Part of a small language model's weights: normalized queries and keys.
MLP neurons of a small language model. Each row is named by its layer, matrix (gate and up: input weights) and neuron, and shows model dimensions 32-223. Each number is 128 + 24 x the weight over its row's rms, rounded and kept within 0 to 255. Numbers have three digits each. A neuron's up and down rows have the sign that makes its largest values positive.
After each neuron's rows, "fires in" lists the words (lower case) most often at its 100 highest values on Wikipedia text that the model never trained on.

L6.gate621:116142111131154119115123188140122130173100146114133099082146113134146126130124109131149141113118163089128141149109101095150152114176114070133095183144113163108117105150147113121109064110101110136122154114101129129108131150146152087128086099124117081137090145140128123127132132125118143063127162178149152159125178083134138167120139134091080145114135126141138152142135106132127164111090130156136154150126104146110121168160164113133115151105144116173157139146123075119090141148163109134114153135083123141132149126086170141134097156114097137084167099106121130128118148144106119142
L6.up621:103111090133196104130123173144102142138109106103129080125124106136172134145131128160140118124086096101122108130113161117140093195104088113123147109126144139134110114127125113142115136138145151093159142148090127173106122177139108146118120140130172121133132105132096132089129121112138120124139162170101131197141121146159104136151165112140104111113131118117118086130131123138097102146092119087127129149141134135145113114124126105118098139139124139090143110160120122132115100090083098160125157121172123112185173092137133137140091175133107121108116175137122131146148122099109108164
fires in: "as", "a", "the", "named", "an"

L8.gate390:136153143137117149113143156080104100158103125138133113123112132134130139153121137158190096082117141085122132099136123112098108159127136161106159136112129073120158126120119177148151160125140137128159154136118086086175180162155103121132087123117145089106107155134097138079131096080117137132125135143161193110192127144109112112125155127090087142103110130115135125093158163113099115083156087158080129129145134148136101086129110136115116135118120173110125156111110125165131114111143106090142181118110142135153125135124147117157132140138150125137142126125111150120194127152156119128
L8.up390:108145159134135127066117144165135152124106157128116162083116065149132148144163151169154118083106118135144108114137088115127116130130133138112142123104115166149128130133127128121135133113116103150168093112137100096109117159093166132143106130156088159154144142087129151119132098148148155118152121110161134124127118150115118156160103143130080164129078117173119117140095148126107163149112152142148101155109076141114143088155119117100152150140124144148129088126123086125109131128129133124150093116140097096122140161140141140123158112116144132126117111126080160140127122129140143117
fires in: "in", "family"

L8.gate657:103151162132138141129154154084159153125145099129126100133097159144142166163134124134092144149106107107114153150117115142147118139146106090135134102137131129173136150080113112084074114140108134178146110143131141112123144109111151110153108131100110131142130148135156127127122119122120160130143179099139128101099098095143132078100123102159148084144121144130133128159150120150149159161115147121117110121172108146125112113133154115151134095076137119158099150167162130137150130124147106155173108139096096080146139134085116162173139123129092161097093116148145117082165104155148091116
L8.up657:099137111173141131127173129114146107150163104148168150138150152135118130183142144147075138141105125095091106118129130179145115132147113101121104121124129145142109115131095147161113155092090099115121132130163146093126144125105163143120128145132104164158136100128099152133117094118102125151121141160166130128088128111104122133133112142135170107135114116098178153133145087127195122114113173136111109145117107168094121115170145154153114133123109131140148156138155151146115121114157084152108105148113141105136126169128137101095150149152117101121123144100147125112136116120168131150
fires in: "be", "been", "being", "was", "were", "and"

L7.gate81:124126145139154123112133088125150159118109120137118127097150121126099145107146141126172095143149110111118123141103132089151156141132144146139124132143095193151103101129095146106115084105144121137092157134168086126124122129127156161149112127118100117144134144149163117143134149157106136099131133148104118096106130084174113111140098137183089105123125171144122141139157133118119108093120081085127130142150111138129087109135103142125122112122083133099126077119123141091143112147125119139111122156113137104105157108125097151131148100122111144124088112147131160121149115085137131127
L7.up81:122147110127180135138120127130099116103124108161153153117133150160147142139114098125138151136164157170143097142090072171149125126110110114108139157113118113147124118146110137114109155086130122104109130115179136120122092146111116144112110085169135144145148126083115121140101115136128125170151117139134132117082120119123124122104097151147091110126130131132166073124135138183157121136093163136127119131176159145144155150106125176146146090152147114117100137135151160102118127124148175131111160108176127068161132116140103150133144126079107112131042121137111143138120107131140139142
fires in: "and", "4", "gonzález"

L7.gate155:129130094123101178127126149108112134153145119116110148116137119112148124111118152135117099123124108101153112104154128164113075129118128141109050085099124111147124171128152100092130112138107129141106087121154109131088153152105115102172073093122102172142099062103127143131145105087102136144123094151106128067142125135098082135109140120100130153128129107133130152124149132144139090109124131139054142148133118188155105153127155127144125118140096143136163127142087131090125135140154135131131108144074128081116107135103146132129092098108100156129140103101116156120124115198128163080
L7.up155:120135130122099168123123122121131138133127146101139147164143121102112156149124149112144093120130096119167099143121095152126121137158142120112100094110120166128156129129126080159143120125142153126115075109173129108111142133065134110178087136127114131176118098150143105079175133109091112086150134146128112077137123147143123129136111116167147098165139109129091136161113131146133105148140129166116158121109111146172112141158129156097174080191158107159192131135127122080088126102114103128164146135138125093098131178111145131164090096104144148117126091140086126128139125095129138120
fires in: "in"

L7.gate444:120140151109110159139109155139135120095135096102116134127084155139167153140150078113183155139148099092120097143155089151138120141121114117146125104092143125162141070129122148147088116143130129110129193098119139123139127150120105121162120146156142117113140130171109141137133088080133080101140190174156155116082136093133106100109144118097125087082134119135145137124126124144135138105092124107090107162150145114122123143184158093135095108155186114173116116141139087114104170140131127138132146149083158132127128118130094128109113122124128141140139120101109120154136124114154179144
L7.up444:142127097125103116128098112163160130122109122102114097101083107145127115128164141163157124108124116111119128117153128129115117159127106144166102177152180115138139099134134163163124110111130163125079170105141138189143105148121171114142090128160148072165066101149132120146150123139104139112095150171157123137095144109121151139148154112125096152094112142145124130084165107126120115112069162101136112187091155139093123140173120131124156109197194143136139133151112117141148139144124106124149129127084108118123191139162090129158156131082164118106127118137123150125099115123117157121
fires in: "the", "as", "named", "was", "of"

L6.gate465:119133122109110069134145130100155138152142129132164116084128122140091125152145151120077193145157103148120143124137114092099109171132144121168132157110126166138103096112112088116081100137143155078120123091110092069142159099090139138134108141114121094146096100124149131137132068134115135108142108118141082133152154130103146128118150108138124121089107130157140096128122080089149116107128132130154122123135149120118130142184133129093091120148129111157138151146180135129148130119137092137111159165142152133170097135139058105165102119159126156119133112135128127151100111068139161126
L6.up465:139149129132100163123160158170132143153129147145141147131109122126137116123093148131171102141122137120147117115157114138126164130135134132178121068125130130123094099122144132133129172087129149133155116114105179157055126118160116103116133097094159144104168138143125166102145137140139104169090109117139150135128128099141145169110112161123124071124156113085129129110116103123123103102150139144123120119143145141108095118092125139158163128112182075150142086110090173128128150133107113087128123145126132131114077113140153127079153124168091150127140154157121129129139130145135127162
fires in: "a", "his", "that", "her", "an", "him"

L6.gate274:124108115118118131098127125132128124108172151132133141120138137089091125130100166129081095119128149125124132100104119119107131098146157140171158138165092116129112147129146095103142128132138113112119111168106141137173135132116087205132133111117151093154084087110111127127116166113123144124133126116117137114078181109115132136128107176147143129166121134126126119184102143080126087147163128140160135126141092098122127110113174143142160131151115130131095136076089113130142146127131153116169125107072126109149154155107146173134138132133123141145132095141091152088120114078119137173
L6.up274:071123128149139158153148109146111137098144073145127120131133125128113098120126207141163157179160137129132179147156083105147122134094122100107145140108172136153111133110152159107110155164103134076083121121180123145127143126154123098128158143087147157163149141126106139150100142103136137137154125152134138117138104115103136131138142140087128154131104124148132171130125133173117123102134127151117139148079103127157118096144161134151106116109107144159119133108154125116100144091121100121165147099104150110123146147159120132132154134081114103092118138135140129088149123149118169132
fires in: "2", "0", "1", "3", "august", "4"

L6.gate482:082115146136146145100149114129110131104114119121184089109075099130156110143147136097114146099128165148116171138132121092134119119166114152120142135132141105101153140089131101135144132102160093119117167140129100146196131129133116158152110088156104058175154150100130133121117166125087172163098118171132140127133115123107115147122138149113144105146152135145100132175151109125090176139142154187136113106127130117129129147167165119090116131122114171142118125127142094131131133136156098123156151156146157104128121155135101140122150091078143107126120127149087149077157113129156113103
L6.up482:141115093082161149119127149130102104136150115133082157092149124115119148086164178133125127134137140117125134161134118113141107147139133149148163082109149144131134171128133170105119121154122117159156112154083133089133186123139163153102108145157122133116148131154064105142109170153110140082136133108096102080108083142112138137122107137163160164159134105159146118156142123151112089159107119122162123069124107119112152090118134149114124052101129124125182128115123114146166113116156084137111103090101134075124179139114118129167113142125158143098101148124114134141090111132121110155
fires in: "long", "6", "7", "1", "0", "2"

L6.gate89:113191102125137111126138140135118111124140095115143137111149135134128137116150113126099101158113167131136111096109152090143106143136129126126101118083104141155137080149105115096128171152108152104171135099132100120157203143101170124120142157165087106140133107134124144130124142148151072115135100105156182107138099143108145158107149099119150130103103120128144090131138137111124125129127126097145111138125148147155075112167104137172104119084157135127118085124107122129186158140133127153134084129101137109145147169135143141129132107138161105167117155096137134071119133141150162103
L6.up89:080179136104173131090138140167151140096144142134123156128128108159121162120157129110124134142138111119134139102146154130088146111121128140127154092163113145098105124095127121128118123137127093154137132155113129151088140150122103106128134110141149095117130125143098102128130118119139111116145089134175142167159127134135090127120124136147124118166097111120132124109166101163126181105186140117154151131085092145119131124146127093164114181180162151177145132164157129159210157127127176161099122144149145127098149134108150077114151144163117130117145151131132097133118140157106183171
fires in: "a", "an"

L6.gate662:129111172151135163133104110151112128127159137127165077116141108131145125111118148096146125159099093056136181156129081145188135143167111145133113129145143130164149127122161109097119099153127156111107120160102125095103154109197159125154137119089172192150168121143167117108126135124092114169117127115116150088116140142115120133132111121168096133124135156086185164115110093146135166086137110172126099088105108092131115150142153144138098122164111167122119121155120095147159151097144087113151109132120140153133107137141141126143140110149140169101111131160160082132105124150113138132
L6.up662:143106119109091120139103124136129104129169169137133139121118144118128170163099125111105093120131127112120118096102113121153109101112113158137099133126119137126090105124143107107110153141128141146124083148137152177142154141124102121144091152135131125127142075115122125103150158092105048091168086119166143132129167167104164133165141137136124146142129088114152087101099130136131116143137125129126125116165137129150132107134101131127128145152113156162158129126128139165190131113160098130166133092101109155115169124163104124143133094153160127125137146168140124136097095181145136126
fires in: "1", "0", "2"

L6.gate360:163088117146147138174113142082145170125136124156090107074140104146131112101148083105111107126108113118134129105135125128144134095140149165140138136204156169175110132120094165112097101102130159122125152137098138132141161121103102130164134119111137136164160142157124156102110121141112133059120150143076155149179100114129113092120161096146120059113138130095150149137113138092107103108154114107154134150122143143151145103148166075110088139166142097100147139092124144120147083137162128125128147161133169129135163128084111129132152156112100180123121130131095148112149107169150167144
L6.up360:169151193114158131147143112101098118115141138107115108164112155105096139093123111078082101134162132120099143136114144116108121146089177144112132176146117132111158146160163147123151152135177126152139128109143122103151130076135092130127096129122129136114122174135134116137130106163115101140146144124102125121113093127125155133108152145142131143122154136110126117130174167106133116132136093110160166106120122113184077098162079160096139096095126177137090148122159142086075153142106160122156116090149139113088117118113130142125133118157127145122122106142122158092124084126150120128
fires in: "and"

L6.gate477:127133169118141120092165095090115089123116176120160095151136102162122101165132125163131124111138147100147155126146107125129149077152149130095073097119147095106110131129107113109134128157143136120098112086165131088133110080174143138136130131099146088111137112124135109136136157114123164115122134143127092121165139171080137132134105149085119119140116129126086140096094076139155128098143092165122129117138076116134124071134096131123140143084147165122136105150146127173116117160107104150148139143113166145113171120164146122110137157121122103156129133170104116121139151135107118067
L6.up477:160147124161128143119117135143110154108134137092111116165113125145154129125135156117130125125127129106140109144186072153134116107146146151162128150112147143104136130097155138176108155154110164163115057103158062107134120102110136168156117155097117102162092126150135138142112110158144153122122106138143154162111086135168063074179101123180118122133135132104126095116123083133121174093157174161114123136144122123100137166137123130130126133159140141159140125110133135122101117078105153108140151120109075164135158141138106126150150115098119149124107112139157116147134152115130131127
fires in: "about", "in", "with", "of", "from"

L7.gate469:127148137132119156120155136126162127140143107085188129102167063157144152113165138159156147128162135132114137166148104154137132098152125139145099149108174105116165154091127122165114119138160167112153161124125107101157111130126135105124090135119200171145137121111094121100126127105110149150120126150159113125122120119132105116142149104103100114150106118100095173108076146126164172133129120119095100105113150097122110124140133160114098122139126091105171095148119067123081120123131165123154128139124117171121099118162167113119148105116161116133121127149149175160111136136086196142
L7.up469:168113111124133141144119116155126131120089143116108096090163094091122133131129131104119153133170123131077123087110108094124123148130163159171090098156107099137109123132155120163139109139109154133158108104113128130151134135102144176129141168172135119081121116096120107115147176125145109125143103149127154126155138128133146174187146106177141132108093129098126137146129134161095148095124106130154124147118134112144170143110133084103120145140117155127200108144146100141066123107148121107123116154139102151111161136161139117089134097138147174129145105122124073139114134098147171123
fires in: "of", "in", "other", "amongst"

L8.gate43:095110122142100139117066144157131120127135130096133073117150078116130180126143121135128145110139165135153139133132110105130139148109108118129114119115064135112147149112134123140153145154149134144149129123173123153113165120152124161141123112124131102126132116099146107155147118173116153084131103122139120106137112143113122129096156079119157094141080159129124123157099114122111143148144095116134099157147119129100110141175149117082108095123119133076098113166095125131143148115120114160142138142140164164135190127103096166154156160139162151159127123139132183128165169115156102154
L8.up43:096120144088140142137149152178091177106088127135098119155109076119116137122110123098152147142117126113140124093128094144075172106152117109108126086142100090153147189129099123130131132098146084137173109135160111161129174109129125157115135132110128146125149147097146113144141093102101106131141130139146084127124096124091178102148112108114160124128097153129057132148133093135078172128119152101151095096151144110147135172086123137145150131134129089146165133130153152117143108129127118148099124124144143110111121084098093126149155114126171103113154128124118143125154142099114110113
fires in: "in", "a", "an", "during"